python train.py --n_layer=8 --d_model=384 --n_head=6 --n_kv_head=6 --head_dim=64 --d_mlp=1536 --vocab_size=2048 --activation="silu" --norm="layernorm" --norm_place="pre" --norm_eps=1e-05 --positions="learned" --qk_norm=false --attn_scale=0.125 --bias="none" --tie_embeddings=false --parallel_block=true --init="normal" --init_std_qkv=0.0321 --init_std_o=0.0 --init_std_up=0.0321 --init_std_down=0.0 --optimizer="cautious_adamw" --lr=0.000531 --lr_mult_qkv=0.7 --lr_mult_up=0.73 --beta1=0.9 --beta2=0.98 --lr_head=0.00429 --warmup_steps=327 --schedule="wsd" --decay_fraction=0.763 --decay_shape="pow" --final_lr_fraction=0.0 --batch_tokens=[32768, 65536, 131072, 262144] --seq_len=512 --doc_mask=false --z_loss=0.0001 --train_tokens=366700000 --steps=3878 --dataset="wikipedia_en"
MLP neurons of a small language model. Each row is named by its layer, matrix (up: input weights) and neuron, and shows model dimensions 0-127. Each number is 50 + 15 x the weight over its row's rms, rounded and kept within 0 to 99.
After each neuron's rows is what it responds to, as a language model described it from the Wikipedia text at the highest values.

L4.up1377:50 36 41 80 55 31 34 41 61 39 60 52 53 33 94 42 00 35 71 60 45 54 66 73 38 19 49 68 48 61 54 60 49 66 59 47 63 20 80 37 52 45 68 29 48 40 08 43 39 34 49 32 45 40 54 54 29 58 56 61 68 72 66 42 62 23 40 56 50 62 62 70 64 33 47 50 49 37 33 65 40 44 59 26 48 07 35 31 54 37 43 35 32 69 36 52 34 26 30 47 44 61 30 32 58 71 31 42 59 32 28 42 50 33 35 42 35 34 34 43 62 06 62 60 61 24 59 65
Quote and clause openers. Opening quotation marks after verbs like called, said, writes, plus the next word after a sentence subject (has, which, no) or a title line.

L3.up704:30 44 36 54 62 35 65 58 86 40 34 73 38 52 61 40 23 36 27 62 57 54 79 51 94 47 51 41 41 51 50 57 77 66 50 52 22 48 29 67 68 49 38 48 44 24 36 47 61 44 58 36 37 40 73 48 60 53 72 64 49 34 75 42 55 43 53 60 62 55 26 43 40 19 51 67 44 52 50 65 25 58 43 43 11 35 48 47 53 83 38 44 52 75 64 53 50 26 44 69 72 57 77 67 68 26 25 68 62 45 56 40 48 56 66 44 48 51 56 59 76 52 25 33 51 71 45 51
Word-final suffix pieces. Closing word pieces that complete a word split across tokens, especially -ance (balance, finance, appearance) and -ry (rivalry, country).

L4.up397:65 23 34 65 47 54 86 46 58 58 67 41 71 59 63 63 39 35 43 40 41 60 55 52 60 45 44 48 59 61 45 58 59 22 57 44 43 42 34 55 43 34 43 58 52 30 48 45 61 19 61 63 42 17 74 57 43 54 45 50 49 40 61 59 66 48 43 45 50 44 19 66 42 57 53 50 33 60 50 62 37 47 49 43 47 60 60 44 58 47 70 66 48 54 24 57 62 28 52 43 66 63 38 63 70 53 72 47 64 67 39 47 26 23 49 49 68 40 49 53 41 48 63 74 40 45 44 45
Word-completing suffix pieces. Final subword pieces that finish a split word, mostly "ation" as in relation, Confederation, preparation, Foundation, also "ave" in Dave and "ady" in already.

L5.up451:45 28 46 57 69 31 51 35 63 37 72 46 41 55 41 46 43 23 64 53 40 69 65 59 47 39 38 61 62 29 53 78 69 50 12 73 65 20 58 44 37 61 42 75 78 58 33 39 56 17 60 48 74 62 55 26 60 67 57 55 48 52 62 48 51 31 44 63 50 43 49 65 49 68 50 50 44 60 31 51 32 44 47 41 26 38 41 67 60 33 27 52 47 45 34 37 41 69 68 42 62 10 45 37 52 23 48 65 54 33 40 37 60 84 33 76 32 63 60 50 84 34 62 44 59 59 58 48
Table cell separators. Fires on pipe separators and the space or digit opening the next cell in number-heavy wiki tables, such as sports stats rows, listings, scoreboards; also semicolons in lists.

L4.up784:46 29 57 58 59 41 59 18 44 65 78 64 76 52 32 79 74 60 63 47 77 49 36 41 48 69 63 53 68 61 54 34 42 59 54 39 51 51 49 33 47 49 38 68 82 44 70 48 35 58 15 56 54 65 58 26 57 49 53 37 56 55 49 18 39 37 57 40 20 70 47 74 63 73 41 78 61 35 09 66 86 48 45 46 52 69 44 64 35 58 48 80 36 66 39 61 69 27 70 37 50 52 75 50 38 36 31 55 30 49 26 47 34 42 35 48 51 65 27 27 31 56 69 61 45 21 33 43
Historical period nouns. Mainly period and century after an era name or ordinal (Heian period, 5th century); also follow in follow-up and first pieces of words (le-vel, con-sonant).

L4.up59:48 53 61 49 25 09 60 37 44 42 69 38 39 52 32 52 69 74 74 61 72 51 59 73 54 50 27 50 27 62 43 43 29 74 69 65 55 31 36 68 35 56 55 34 29 28 48 50 52 55 68 45 72 47 62 61 40 74 85 50 71 46 58 41 40 53 48 43 36 46 36 35 46 43 35 69 64 65 40 67 63 51 30 67 24 67 66 53 66 34 29 97 49 56 25 61 54 44 70 56 45 43 71 45 44 38 37 43 44 50 29 36 40 79 54 64 59 65 61 81 53 54 51 33 65 45 38 43
Split word fragments. Word pieces inside longer words whose ending follows, like And in Andrea/Andrés, ran in ranked, -ics, bl in black; also census %.

L3.up1003:43 41 62 54 49 69 46 77 40 59 78 49 58 34 44 62 51 35 54 68 50 48 50 65 32 89 74 59 48 37 39 65 68 56 53 75 68 40 50 70 56 27 48 51 71 57 64 69 39 49 44 31 50 57 33 28 41 63 47 60 35 66 64 32 58 54 56 32 62 26 48 46 43 88 52 26 20 49 54 56 18 38 48 62 62 55 29 53 58 56 30 64 43 31 69 50 36 34 50 44 70 50 31 38 50 00 96 52 44 63 62 59 37 71 54 61 69 76 72 49 49 63 58 68 47 48 38 11
Word-ending pieces and follow. Mostly final word pieces that complete a split word, such as ement, ade, ured, ined, plus "follow" before -ed/-s and a few sport/table words like Division and five.

L3.up1268:27 20 53 52 43 67 56 24 54 60 47 74 50 36 55 81 25 28 52 82 51 60 53 39 82 61 56 61 62 51 57 70 44 46 57 56 42 44 56 45 44 43 45 82 59 58 40 49 27 70 57 63 66 66 50 25 37 37 43 86 55 88 83 32 40 42 18 39 41 43 69 33 47 66 51 54 58 34 44 57 81 36 44 50 33 77 61 62 49 55 48 47 37 78 64 59 62 70 57 37 61 46 46 40 34 21 61 46 41 47 53 64 42 80 39 35 87 35 34 37 40 45 68 54 43 47 54 65
Mid-word fragments and percent signs. Word-piece continuations inside unusually split words, such as duc in producer and Educated, erson in person, and ents in documents; also percent signs after numbers in statistics.

L3.up315:30 69 45 47 43 64 55 65 40 62 53 48 39 41 71 48 67 34 35 60 53 61 56 54 43 51 52 34 37 48 56 78 55 37 43 73 55 40 56 50 66 29 46 54 62 46 52 78 30 52 38 37 53 39 44 33 53 41 51 49 35 66 56 34 56 56 71 36 49 40 63 31 60 47 51 57 39 55 63 28 50 49 74 31 15 84 04 54 50 23 15 40 39 41 56 32 53 58 41 46 36 79 24 35 52 00 74 69 39 66 69 31 52 67 45 56 44 65 81 55 52 83 46 26 40 59 57 55
Word-fragment pieces. Opening or middle pieces of words split into several tokens, like pe(ak), T-rib-(unal), polit-ician, res-ident, plus Team in results-table headers.

L5.up1257:51 56 49 55 48 47 56 55 37 57 71 38 58 53 31 63 46 57 78 40 78 37 53 50 67 49 50 74 55 55 49 58 60 61 30 53 34 39 54 53 59 38 30 84 52 37 56 43 63 29 53 43 44 92 59 48 49 56 71 45 22 52 58 35 27 42 40 42 46 41 59 54 41 50 64 64 61 47 46 58 41 27 54 72 87 60 50 32 61 53 54 32 59 65 76 44 50 44 54 53 76 18 78 33 76 11 44 54 52 50 62 44 66 43 50 55 89 28 57 56 50 49 35 47 37 46 37 27
Year dashes and suffixes. En dashes joining year ranges (2020–2021, 1984–85) and % signs after numbers in tables, plus word-final suffix pieces like -ive, -ory, -ian.

L3.up904:34 29 39 63 38 49 34 19 66 49 33 27 50 57 52 85 43 40 45 49 33 54 52 50 75 55 71 54 47 47 62 56 44 32 56 45 35 76 54 78 82 43 56 65 43 54 33 67 59 48 45 80 07 59 75 33 47 32 66 34 58 27 56 47 53 60 32 50 48 37 27 53 62 10 45 66 62 36 64 39 43 50 62 58 49 43 35 45 55 62 59 44 37 52 50 73 69 82 50 64 50 47 37 48 40 21 66 76 42 54 38 43 69 26 48 38 39 36 67 54 46 65 46 55 34 54 78 53
Word-ending suffix pieces. Mostly the -ency ending of nouns (Regency, agency, frequency, latency), plus other mid-word pieces (-own, -port, -ral, -ult) and words such as its, can, received.

L4.up622:43 56 46 53 47 64 86 59 62 49 42 52 13 54 56 45 81 57 48 47 70 44 44 63 46 23 36 46 33 54 42 59 58 60 44 72 52 39 28 69 36 89 55 34 79 27 37 62 48 70 56 23 71 68 59 54 17 53 65 67 58 54 51 79 45 23 63 44 47 52 52 61 47 39 44 35 60 57 20 47 78 59 58 49 29 44 41 45 50 56 54 48 48 51 50 39 29 35 71 45 62 64 66 56 52 47 36 78 48 46 58 65 47 40 54 70 58 03 77 71 53 59 52 47 43 61 49 76
Mid-word fragments, common verbs. Word-piece fragments inside longer words, like -wn in drawn/thrown/crown, -rew in Andrew, eng-ine-er, count-ry; also standalone led, from, has.

L3.up1161:79 36 35 50 68 53 00 71 45 56 56 28 42 32 45 45 64 48 37 65 60 68 51 61 53 46 54 61 56 59 62 63 64 56 66 41 64 37 57 75 48 49 52 40 39 41 35 24 40 40 50 45 36 70 66 58 72 40 75 64 36 57 50 97 37 74 46 52 43 43 21 48 53 51 40 81 52 65 73 40 88 33 58 35 46 55 34 43 49 37 55 42 49 34 48 73 38 54 19 47 40 39 24 17 36 24 19 53 53 66 58 45 57 61 51 46 39 56 51 48 55 47 35 88 78 35 45 50
Mid-word fragments. Word pieces inside or opening longer words split into several tokens, such as Bolshev-ik-s, dep-artment, con-cept, adv-antage, Ex-ample, plus partial non-Latin characters.

L4.up1342:42 44 36 51 63 44 61 54 26 55 56 40 37 84 30 58 49 73 20 68 53 52 40 45 53 52 47 45 67 44 64 47 47 50 31 44 49 67 88 61 66 55 43 69 61 39 35 29 26 58 32 90 70 70 35 43 54 41 35 49 53 45 51 82 45 23 66 68 63 52 41 39 62 48 40 53 55 47 62 41 50 57 57 43 80 28 41 54 34 31 53 36 24 42 56 70 42 11 55 57 36 43 38 35 24 10 57 41 31 66 62 63 67 37 51 37 29 60 71 28 23 61 69 48 72 65 65 75
Mid-word continuation pieces. Word pieces completing a word split mid-spelling, especially "ver" (beverage, several, vertex, ever), plus ash, ious, ive, orn.

L3.up1365:51 35 55 61 78 31 67 45 48 61 50 53 51 56 52 46 28 58 44 51 52 43 67 79 41 53 30 56 81 45 66 76 85 60 48 74 65 10 47 33 62 42 41 58 63 57 45 39 48 05 76 76 58 58 23 51 74 60 50 35 47 82 32 40 44 39 68 47 61 09 34 50 70 73 63 48 48 45 51 56 57 33 43 74 39 69 50 61 53 42 31 49 51 39 55 62 41 39 70 40 70 32 45 41 62 56 57 45 42 71 44 34 71 64 53 48 52 75 52 47 74 38 50 45 52 44 40 40
Digits in table cells. Single digits and pipe separators inside Wikipedia tables and stat listings, such as scores, years, dates and race results (5, 2007, 12.4).

L3.up1505:52 46 35 58 54 50 40 66 73 39 63 50 25 65 40 54 53 53 36 55 38 48 52 72 62 49 50 57 59 55 52 57 62 50 49 66 96 63 55 25 73 68 56 54 48 48 69 42 36 30 41 49 48 60 48 38 41 62 17 28 45 79 53 55 39 31 26 72 46 54 43 70 45 91 79 71 39 53 44 60 33 47 60 47 87 30 66 50 53 39 43 53 67 73 32 77 26 39 37 57 53 45 51 54 43 60 44 39 56 36 51 47 50 12 61 67 42 70 55 59 42 55 65 44 72 50 35 45
Mid-word continuation pieces. Word-internal or final pieces that finish a multi-token word, especially -ants (inhabitants, Protestants, consonants) and -ecut (executed, consecutive), plus bro-, -ather.

L3.up1059:37 22 43 38 66 63 53 69 48 46 67 52 59 81 27 48 43 39 38 59 57 48 44 35 72 64 63 48 61 56 50 64 63 41 56 53 43 51 71 51 58 50 54 82 56 70 49 64 76 61 50 76 65 76 48 17 67 49 38 39 46 56 58 71 42 38 34 54 52 42 66 59 30 52 61 49 39 44 27 38 43 46 99 71 37 57 54 37 47 56 49 50 71 61 48 72 49 55 56 35 72 59 71 44 77 59 75 80 51 70 68 58 31 51 37 59 65 75 57 58 63 56 64 50 61 52 47 29
Mid-word ore/act pieces. Inner or final word pieces such as "ore" (Singapore, Salvatore, score, storey) and "act" (impact, artifact, manufacturing), plus scattered other fragments.

L4.up247:50 37 61 34 66 73 73 49 73 36 47 21 76 56 30 78 48 34 40 74 38 75 49 59 59 65 66 61 48 63 60 58 38 44 56 48 65 52 62 44 62 62 53 62 39 52 43 62 37 52 60 61 70 53 40 28 57 44 46 36 48 74 41 40 36 54 48 38 34 48 28 80 60 61 45 94 73 57 41 54 65 44 47 36 64 74 38 70 46 39 62 48 48 86 55 67 53 30 59 59 75 48 58 56 39 35 35 43 58 70 61 72 35 34 43 61 33 64 19 19 41 48 61 64 40 61 51 14
Man and word pieces. Mostly the token man, either as the word (young man) or as the start of longer words (manage, manoeuvre, manufacturer), plus weaker mid-word pieces such as merican in American and ecut in executive.

L4.up1000:48 51 51 49 63 46 59 38 42 43 57 53 65 41 75 33 54 39 58 45 45 57 51 25 51 37 44 76 56 50 33 73 36 62 58 47 54 59 21 43 45 60 48 58 52 56 40 68 51 66 60 33 58 40 48 32 39 58 64 57 70 64 43 56 63 36 54 36 51 51 96 57 68 53 47 37 54 53 38 52 44 44 72 50 51 43 49 17 42 49 50 33 47 73 74 62 21 47 61 34 33 73 42 57 99 42 40 70 28 55 42 50 44 45 31 58 42 50 48 68 56 67 70 26 39 37 25 25
Mid-word subword fragments. Word-piece fragments that continue or complete a word split across tokens, like ore in Singapore/store/explore, Be in Beer/Beam, pe in peacetime; weaker on called, named, and heading endings.

L4.up1272:49 52 29 89 18 71 37 43 60 68 51 42 63 44 49 55 48 39 51 44 35 71 64 74 47 66 39 49 45 46 44 39 65 37 40 43 71 76 26 74 49 63 75 67 65 53 47 63 51 30 54 62 46 26 24 83 65 31 39 28 41 38 33 48 45 65 54 56 82 52 46 70 39 48 68 55 41 49 60 35 54 50 42 45 45 36 75 51 49 56 53 54 49 53 27 58 26 63 47 36 69 37 46 59 46 25 67 36 55 59 50 55 37 33 41 36 60 26 41 70 39 42 77 76 46 87 47 45
Auxiliary have/has/had. Perfect-tense auxiliaries have, has, had, mostly after "to" in reputed/appeared/was to have and before "been"; occasionally mid-word pieces (sour-ces, stud-ied, ne-ighboring).

L5.up1347:33 53 53 39 58 48 58 57 55 55 74 35 54 67 65 38 66 46 49 66 66 51 21 46 66 53 48 63 49 36 57 99 40 48 50 47 44 29 39 39 47 27 47 69 51 45 52 71 34 70 67 42 38 64 47 37 71 60 55 51 24 52 35 34 55 64 59 27 51 27 51 52 55 69 68 39 14 36 43 47 44 36 37 54 54 56 24 63 25 35 42 57 27 74 43 57 63 55 51 58 39 45 68 68 48 24 55 52 29 52 59 68 63 30 64 80 33 34 67 47 43 91 42 39 40 39 41 66
Non-ASCII character bytes. Byte pieces of accented or non-Latin letters inside proper names, e.g. kanji in Suzuki (鈴木), Hänsel, Lúcio, Västra, Trần Văn.

L3.up713:52 45 47 65 51 33 43 68 62 48 43 14 41 30 42 22 33 58 49 45 48 72 71 41 51 39 48 51 64 40 58 44 55 47 59 38 43 32 66 41 54 31 49 44 66 44 24 39 41 53 50 25 80 29 47 63 51 42 59 70 47 53 80 24 71 38 47 56 53 52 49 52 30 44 60 60 46 51 69 39 57 24 63 38 17 32 58 44 50 62 53 47 47 54 52 30 49 42 18 50 99 42 58 50 41 71 36 38 70 23 39 34 37 60 40 46 53 31 32 42 61 64 26 30 47 64 63 51
Split-word middles and auxiliaries. Interior pieces of split words (c-andid-ate, le-aving, h-aving), prefixes sub-/em-, auxiliary has/have before been, and well in "as well as".

L3.up865:55 45 34 66 58 64 49 77 49 45 48 65 18 68 40 48 58 49 38 35 52 48 51 72 45 41 51 66 42 52 37 38 52 48 63 38 18 64 51 30 38 58 54 51 45 60 58 38 41 49 55 58 46 70 23 51 35 55 11 43 42 32 56 61 36 36 62 40 49 64 19 72 49 40 63 43 65 55 37 50 55 38 73 61 31 48 81 24 38 65 74 47 48 62 78 42 41 30 74 42 44 58 46 53 34 65 83 55 65 49 35 67 71 14 24 45 49 43 50 44 48 38 88 87 51 54 58 49
Mid-word subword fragments. Word pieces inside or starting longer words split into several tokens, such as ann in anniversary, rest in wrestler, ious in luxurious; also sentence-initial On and series.

L4.up1081:40 48 56 47 56 35 64 69 45 74 82 60 49 54 88 47 71 49 65 73 41 61 61 58 47 50 28 56 68 22 50 70 52 51 38 79 47 08 60 46 34 32 37 55 44 63 50 55 39 02 59 38 55 64 08 38 50 66 53 46 11 72 31 57 44 36 59 44 49 19 38 59 68 62 67 51 53 47 65 58 42 47 49 60 24 38 34 65 50 52 31 29 47 42 52 57 49 53 58 51 50 55 58 40 60 52 48 30 32 63 56 53 75 85 60 69 43 71 62 53 71 41 63 52 66 41 90 58
Table cell ends, year digits. Fires on pipe separators closing a table cell after a name, year or score, and on final digits of years like 1994, 2007.

L3.up536:52 25 37 56 45 47 36 61 59 57 64 50 32 47 83 31 34 43 54 43 41 57 51 65 27 58 56 59 62 25 32 45 61 50 59 44 27 39 35 30 29 58 34 46 50 50 31 26 69 50 71 37 68 44 22 56 53 58 44 49 58 65 75 59 70 11 29 53 52 50 54 31 35 51 52 33 45 54 73 52 75 26 51 62 43 61 71 56 47 70 66 53 47 48 52 47 69 78 46 32 58 41 36 48 41 42 95 72 58 60 44 61 52 91 41 41 83 58 45 39 56 47 69 65 49 54 59 42
Word-completing suffix pieces. Final word pieces that complete a split word, mostly -ody in body, -ation, -ement, plus % after numbers, as in b-ody, educ-ation, agre-ement.

L5.up402:26 51 34 42 53 46 50 62 50 50 32 51 33 47 58 59 42 44 05 41 68 46 70 50 44 56 38 52 61 45 27 54 67 60 48 48 44 57 51 24 30 51 64 86 77 26 47 65 71 42 55 72 49 49 71 49 46 45 70 43 55 60 57 53 45 46 41 49 37 55 40 33 50 61 38 50 65 48 44 37 58 65 58 58 50 51 50 87 54 41 41 53 29 46 29 42 49 42 51 30 48 61 66 67 54 24 50 64 51 26 29 40 57 39 44 24 71 38 54 56 50 46 56 78 92 50 40 46
Word-completing suffix pieces. Final subword pieces that complete a word split after its stem, mostly -ation as in foundation, occupation, operation, plus -ics, -ated, -ts.

L3.up103:53 81 58 76 62 50 29 50 86 63 46 79 66 44 55 51 52 48 43 44 40 55 38 51 25 68 45 58 57 36 41 38 44 54 44 69 24 50 30 53 48 58 65 57 05 51 62 50 55 37 47 47 57 72 43 67 50 68 53 55 10 62 45 48 52 99 45 59 39 56 15 45 78 51 41 63 37 38 91 55 04 49 48 57 41 47 32 41 57 71 68 31 49 39 60 48 57 68 65 44 44 57 84 49 80 40 53 55 47 55 45 51 65 29 50 55 44 27 51 70 51 62 59 61 49 46 49 67
Until and mid-word pieces. Mostly "until" ending a time span in biographies (until 2005, until his surrender), plus scattered mid-word pieces (ision, ale, all) and stray byte tokens.

L5.up59:65 34 62 64 29 81 49 64 49 59 55 23 58 28 67 58 70 70 71 60 26 63 48 46 33 48 44 42 40 49 51 45 56 22 52 50 34 51 30 55 51 17 31 57 49 52 41 56 38 41 53 57 39 13 69 77 51 64 50 00 42 22 57 32 37 78 36 33 61 44 59 47 44 38 67 39 44 30 35 41 66 30 47 51 35 30 51 47 37 59 33 44 43 62 40 34 13 47 47 54 59 41 59 37 63 46 65 50 26 27 27 58 79 50 59 53 55 66 13 49 58 73 67 49 77 32 46 69
Word-piece "ine". The subword "ine" closing or inside words and names, such as Eng-ine-ering, Krist-ine, rout-ine, am-ine; rarely other mid-word pieces or " against".

L4.up31:72 57 17 57 49 23 44 44 54 53 40 25 24 41 40 28 60 66 63 58 21 88 53 64 40 48 71 58 62 37 90 46 45 51 46 50 54 41 61 43 65 49 53 47 44 65 58 56 37 52 64 55 70 46 37 59 63 75 56 27 49 63 51 35 39 68 43 54 65 60 47 67 41 52 49 70 55 77 78 59 51 36 46 55 33 46 46 46 71 80 24 55 42 31 54 55 42 80 52 54 46 17 35 48 04 45 39 51 53 59 51 32 49 32 52 66 63 60 33 41 51 68 87 65 57 32 60 58
Mid-word fragments, table rules. Word-internal pieces that fix a predictable ending, like oll in Collins or polling, stit in institute, ors in endorser; also final |---| table-header separators and such before as.